From a checkpoint of a small transformer trained on Wikipedia: 26 heads of 32, 12017 steps.
MLP neurons of a small language model. Each row is named by its layer, matrix (gate and up: input weights; down: output weights) and neuron, and shows model dimensions 0-127. Each number is 128 + 24 x the weight over its row's rms, rounded and kept within 0 to 255. Numbers have three digits each. A neuron's up and down rows have the sign that makes its largest values positive.
After each neuron's rows, "fires on" lists the tokens most often at its 100 highest values on Wikipedia text that the model never trained on.

L5.gate826:113154135164180162109155133077143125110119126155094124126127129180117129185182091128139113161112165144113117103152152101115095170107180208122133099137134180148136143119124109164111180108150124130124133107108146137145145096167156158110135115103117111125110148183110162119143136163103179111150140093127185104127153118120130077096122148112138139168130116148157128152128177125144130111114
L5.up826:104124135136120152172131139084089148126125174142157160162139157103116101130108137152144095124132119107109125155097150116143154149145144112115111126137162115130150143136104135161181122104139126137162139128156126091160140104066134121129096121130119149133088112216127112119148103116143130121113114110108095171123109119130067149101171139137072134128136116150139098100160129143168130144140
L5.down826:109128147116125131137138127148137181100110144158086158118116125167125083077099168141120162121181098086113143123097141163125132124122098111152129152110137120117151152144132156145137105104132132132152165168119128132098106126139139141152123152123095136118183154127079103131191083134109111146148144141143150102128106146123157172141134125163176149090099089152158106106092165160172119147167
fires on: ",", " and", " or", " to"

L5.gate239:154114104114141092147120119129154104179156125141102132163177113141163111145088140095133110128161124136133114101160132129140136121146113129134135103148180135181084135102127111128131111127136135164169120124102137124134133093117135180089121138137106153118188124143136127121165124172176132138139130105116159126125133134131140108137127163115101113157160130153113123132112127130105115101110
L5.up239:122087120124150125124067140112098100145153108132106130111137122156129167082135117135136112136150138150103148123146186155153091136135179134153082131144164146132130162136124094147113091088112097143131105135105105127147140124138105124120171142131127110142187120100179137082130114142138110105164125169099165111121137109140155134146133170139108106163137092128118121136132102199134109122170
L5.down239:091121121149117139142126128088152122146117129151116132097119124117088122108148097142142117115148081137164170135147159148124157159127102147132141149141137113128139102149161132121127115158120138084122178144131136156127130125135106154143123143128102133185122132140103160122153112108149114097147125097132105177143099132146111112161120122154128149105166106104137121121187117148105160145147
fires on: ",", "),", " he", " as"

L5.gate450:157094110135095112118142134110134094120147145102109164152141120199124129122128136141163116130130140134152115139139179160114133148117130165101152122124115107158112065139140125130153123135121084145143108147129122121113107119119142122130097097136115165139154100131096156100153098133152154147177127149128123150143150151126135142142134145119114162082127116156107102109098149140141146131106
L5.up450:076125155169162099148127128108120092118125138166111146123152129178155140116139064144117149125124120132132114107153137140101129119122129146104099121105135101124105107132164063126117101066147101132142113143129146089097111124150111122132130117126121119114139133171118063125154113137118140133135108185090116129089138110099110133090171131133142112150112164097089157131103128151169150126124
L5.down450:108109109143135136113104154102118174155157101120099140134118140164111122141145101135142085114102088107137096159097159139121102089135108127138098096122159134122122135115095126150160118108106156116211150165092130113070103143151159098166103110130160119141157106128102133133114127112214127108121113089118131123095124115150154097187113097102156117156119082167136137131139086134086129139135
fires on: ",", " ,", "s"

L5.gate490:161132079107167129164125114096118120165159116123139139122160116138121105137103085110095175136158149128123110120141138128089148104147147077132121108118178097136112133102113118101128121140173105111118127125126145110177129139161103104097124085099117110120150109116102083150156139153132143135098148132084122144100120099120148116158146125170162081152131117126139167138115101119129133105105
L5.up490:111110094175090162099117093147113075140130148122131094103129079128147107118167152158161091106146154142103122165120181084120178055131120117160121140094156088153132164128097131097103143144148165113140146085145092140135095081149113136128110096140084149111146103132099136122139150143140175131110135161139157131149110146107143112130106154123125121098119143167114128142147098120119150124148
L5.down490:117128118090099136113109100088131107126116138132144146142110134102138113118111139121113133112102103109143105124056142139170113120123100096143145126135112160107117140110118165079133126117151110121163103122124106085126137124127108145089148132150128123102132120156130153147102125102130100120143132144124139109073158141130096176139087125132113120111165151088139135127136138113089153066152
fires on: " a", " —", "-"

L5.gate1335:140123136117133143107163105117148089106153162148147137116130107121144150133138165105119144139111163158085113079131176158103128096105155140127102143113149136157156181103109123193128105130124070085150118153139121078070125068139157125148094106075137167104122096159142120125103140106105171145102128126084155143135132082122111105152120102126119103116152134132125146072125111125120105102137
L5.up1335:152124138122141117118153111139158103104118127125125086096146117140133127152100160142105118139117130135105181145145125152128125123128152176115118118130129129141176162100138104156107142121133142102132140131110149097145080103174156105107129133121141127142114114123141145125132128118105111126060141084142095156168116136083093117091172128137144117147110116168117148090130085127102083123111
L5.down1335:142105114096155141156116106119093101094127120124122144149130063103161113119121100131140166102143118141132114125112118127132123136119086175143144135079128124136112079148177101113131107162172140145127114082137111112130119108123120141096182143143123078121128109135119129150122148136052158110135100135147142095131111140161139114133108174110123163158148129126153116085112176096121103133118
fires on: ")", "h", " ", "ar"

L5.gate1974:176122134090126120168119121109099127131096132115113107177145160110136132168133142132107130148151179120119159111150150152099092135169125123115124106134112127095131119098149137138117130154075126084111135111113112131111133159123079166096124103112133084132121128122138172107134164123102159147161180162139117138103110133172121103157159104108159170154166134131164137113113149099182084127124
L5.up1974:129114133111161136142110158145144129132108147121127180115125128133184124184161132120148127133151160122116086141182133147120134162109138178130092105135155110158109125166133134149099104107186122092156096126114173098147143131096124186142142127103164110116110120109123152152104118147108151142162075128139193144108159106131192110109103183127136087141147082146119187148129129103123141141114
L5.down1974:112082095074157072118129116098155109130143115099141144079132146140177158167157127122178073139090089160159134155121113124130100124152138088109139116094111160162116093157098117142179120133152110087099125171123124116146113134119119117097150147142108087163060176110142130130122133129095116065148127134150126105142124141120108167116138072099098125158116134155138113134111114114111138167084
fires on: "-", " (", " over", " s"

L5.gate1534:119101114091093148104136129153123127089113105121130160147165139151124139152149179159168124127118133121080161116134160147132192130145096127113129136120126112096132115125119091104145126103150133149125150150079108104122140100141160164152130123124159143086102122109117118128125138130154117110130125151150174121131147117108150136137134137119090138156127130122109139104140134083145114084133
L5.up1534:156138136089134151123136123105157165135103133067148091119090127119136140161122157130135116091161134164145146153113113126115130174119118114125137150156137154143079096092139145130179121164138091111134097157156154167165131130185144125093129136083129109091131150101095129125118148156098115094135176143131105140168153153151152103112138128096103117107077148102133192120108111095115126096137
L5.down1534:153115118156150104138142090139132138114112146146100093149119122082140121153113145110156131126098109088132096108104089146096116155084110132117120115122200140146190125148165144149114106134132088128120160087103103116108144108151134136108130118121108115201129173168154132089115110133150120134107114149074151157136150127131133127179101086138164136089182128129171077130126157131164103117121
fires on: ".", "==", " was", ")", "),", ","

L5.gate1984:125148123134121115112157119128112061136106158088162101123082106116143125127153149140129134132155110120131117102148167134074115111133141178143110119123072111101102170100125117095141122147100148117085127117091134088141159165181109113113137106148135121118155137150137114137106117104117141134136110154141133126152174124110155082142131131127139116177105165120126128103133153100189125133105
L5.up1984:085156120107107136135152130133123086148156114099117149126095106157134122141163121091139144112126180135131118140073148108099134121085127101110144105149118150108104131127151151131162128128137137101167131104103161112145146140131105131182144150145115125112138158131151130169146141109116159117110154153107136082117155123163146103123103142130125097112127131101158133111124153144106144138083
L5.down1984:119118102098154123137141136143136119131169092118150156125106139078135090155107150105118129122165135140104108158105139097057122129130131123148125164080114113104111088129191118181163144119128114093125136154115108163122106122125124148099107129109081109131166147139101139105102143145107099123116152133133168118115161143158118127149125077111087119130116115123175141110132117103138146156105
fires on: "|", ",", " of", "%", "-"

L5.gate1360:121077088100105100107101088093135154099145103096164156160106124100092111108145094123128108128097089150091115142173129136108120124126138117131124189154175105091125124129116131097121181131134166152127083130101131132133153095107164105097122146087142115133094129160131075120109133150098164114129128191154136133124129133098153140140130117134097142171105145146183127128146106140109118121114
L5.up1360:124117097152108119099131100101118154117106129103157154134134136101127087133152148121179130119108084129148144087151089140116129103151126123122169140159161110108137131139140117090120204127112134143149088087097092167153143125125136149137131158094149112115132153159154082122137143174096100124128134162148145119125131117113119148082128107138124123136124094172134151119149066121129157134120
L5.down1360:145106113138127109130152129069126126140134171135143102160160149093111101156127117154114145143130154149120145135108112108176147151150162113125149105105091119087155126140116154122108114104138109157155100145153126092152096108154178157117130115128143134156147103124141129091102132126103112122123060147095118133113092087148152096117146118124129147115139138186152129140125169154151126116115
fires on: "S", " s", "s"

L5.gate778:100129109094139143147152080132133124130117080132147162174164115135138110120131119146114101133117128100142119166097130090095125164121160091100074077139123160130086109133169154119134110140115142102135190137116087143097105144142099115151147125107096139134175154093153145186141101128138132135115133145173124166109082094142103149126125133128125165142125165144137105152135167149135116133107
L5.up778:144121119108122129132094139100140141137153115120155089145121106209159143131114137109097109097101147120106149119096132134114129155133164146163114141183163131115117123165135135149115150036165101148084116145157114148101120113180113101109118137141121144114113107097111132115079136142120140115168126109140115101156132082124132193131162125108112125109172096160074141170161162098114134144134
L5.down778:188130149128143096130091086115134107132153120085108157096155128177114139126156141162104108126138113069137132171128134141132097149163150152076104120121143120152133130145145165117122134167101105153107147169108140102125145122103097136140132114123144134157102142122102126126139052152136154116141124111126111127157072137109139139119176122116152140146170158087140118113107093100128138130128
fires on: ".", " −", " and", " (−"

L5.gate1229:166104091163130107142107122132110152134172104148145101144143157137138146161159101148092086137148164095112120149127097123138131084160166135096110135127103154142099154116097128110150114143112088133127159117120098131164067167160112075129154130118132156168145130141117114145137120125126100154131129139107134114126153142156134127145053166146144134144123185167106100121133130135144121114142
L5.up1229:114156109164109145119139164103122115137141113129124085116163156170143141097093112132145170106156138127132138122141153099108158117118157110151104121173105109158114170128095154108103123081116139095127130155179131125118124125123105120129138162113098074132114147100146140156122123150121124147151098127149179112156120111096079163098146109119135104124139095100135149125091146186110117139061
L5.down1229:116133147166141137092092157112174164132131116111141123101094152130153109102108145159123140113178121168101089119096152121106144181137128184139113107117132084137174129125141107143117113156102118099103146163084112118141099129131170136124177172125097103113136138123129149152139089142111099124155106106112131131104110112087179066092145094109103140115149130176124143149124151131099108151140
fires on: "–", "-", " −", " ", " D"

L5.gate943:109126104145104143120172142098132148106155159120145136117103133115152113153096186118145143125121106143124143091137134104104123165133095151114148154120167189103130080131132119101113082094141123144153159097104074134157117104114137112140152126136109092146139087171168139095147130125156106107143128115097095138121132162084137136109133122128131137149154113158123130162108118152093093097137
L5.up943:157136127122144119132147115131154142180150131104110138120127149138118130128111170137122111127136134120123166127131135133134169104107129074113135147117146133161126127124111107137087122152148147146154137064113126123097087128114131116141141135127111094104113106187089143127166105116105156100126156160101146162130160128099110143130124121063149105127159100101126152122116109112112119156137
L5.down943:162130132121138106127151113148128053099128108134140089171138135107113109112179101131095105115101136094126164143161111120118136123148170120121144147166118160121126129123114169107080135094156160099122095136160163110100137140116136169118123132137135115130087107091148129095132166135118133122135123110136086135087144086143152131132135166174120116135156159123169100112124159107128128174095
fires on: " (", " (−", " Squadron", ")", " "

L5.gate995:117098137158163117125149085120137098135163113114152142114134167113143103130134134168179093101075148124136165129124162086085122126144136114143156123158106177139136129147098152119104132124121118118104085142149137097077139123102101132152138118116127122144132127141087161088137112079130123137117166138143117138106147109117119155125147142145107148142094128130119148160117113097124152118120
L5.up995:125107184081109087078116135091110117116119124148173145176103125152107085136161106118133128121118104139116151079070145150098107142128116143141075108121136150158143140170097128078101141138139082158104111124096127084095119151141154136159168165104140130160097133133126096163114133107083161157126146125071119157120098107116098176133114137136126119123095170133143111112134110106158100168126
L5.down995:141133104128155127124099109096103103139163161111098117104123149173091129109125124114137152115174083087145120140148152120164133159130084201099139164135119141134127161123112113124106116109132152084079114169095123137129123175142098157115142140134089148132121126124127112111138141149107087125101108106178138118148144121119109108140095132138197125168178125149151154142143123155156078124116
fires on: " (", " under", "S", " Under"

L5.gate1504:152088112110086141098121118125118091181121122113123120116157138132136133133096140146078083136146117168114140124108131175145133120116111143097131188144118126139082099145119138163163123133117154138127099164118161138117149115138149130095180109144159130139151119146166131137134156137124129104170104144110146124140121161133175117129112110118133139128175175170137109114100059133149138135152
L5.up1504:153138094135117135134106117135126113118110125144117137104176135129080136184129110107124149146116099130089122119155117142083155182111089141105098111134117118125117111122126130148126145155172137142102137111129114158138109134103129110147150117129129133123129117113119131130122137171142142144113081167083081148158138134131163098120099137168114092161190117143142098148113089122096150115156
L5.down1504:102064122154170109143134151155138143136146073096163114159150112141109141158123105131132113178129104104130130118117194113138080126128088101147138121148097105183133151098151132098075104140106133165114111137154109146142148150131131096117149121104129122144183105149148134118156124138151124119127088115096165090127128130109090128123122192154192131086136134100144118076163088122135135134131
fires on: ","

L5.gate382:135138149130132171129128107184127127208180149120092124127082125094131126167155120091122078069150135130108137119116149129091129128152161108111112130099119144122143094158100118115137128117132132152104090151139132164135147151155104102151132068093097129158191138135110146163130123143134150091093095159078099176157137119100115185116111135155099100125108118111148085150103119097137118111127
L5.up382:175143069104140179147167122139125138116096145114136120160139093165126155113123114108138164146101138138108115150138117159131135153120127084128116076130113119133141129131174139135109114111124104146133132106124085073177148162122146183119140116116122103093099134158107132065096129114106111127136156107128120119101127140110088152128152106109148084130121126140073154121110100078114148116190
L5.down382:101117125119167100134158128131110135101087109131128165134108154158127127158165116155156104084110125129098107106166130122104118125106099126151129121142109109105101126116122112111157138169126152111090128099103090111137183112094169166104149124125110138138150148115126114149108121110123105113135068111114149149115143145128141096152168148092110125120136113148127120168125135145157131126140
fires on: ".", ";"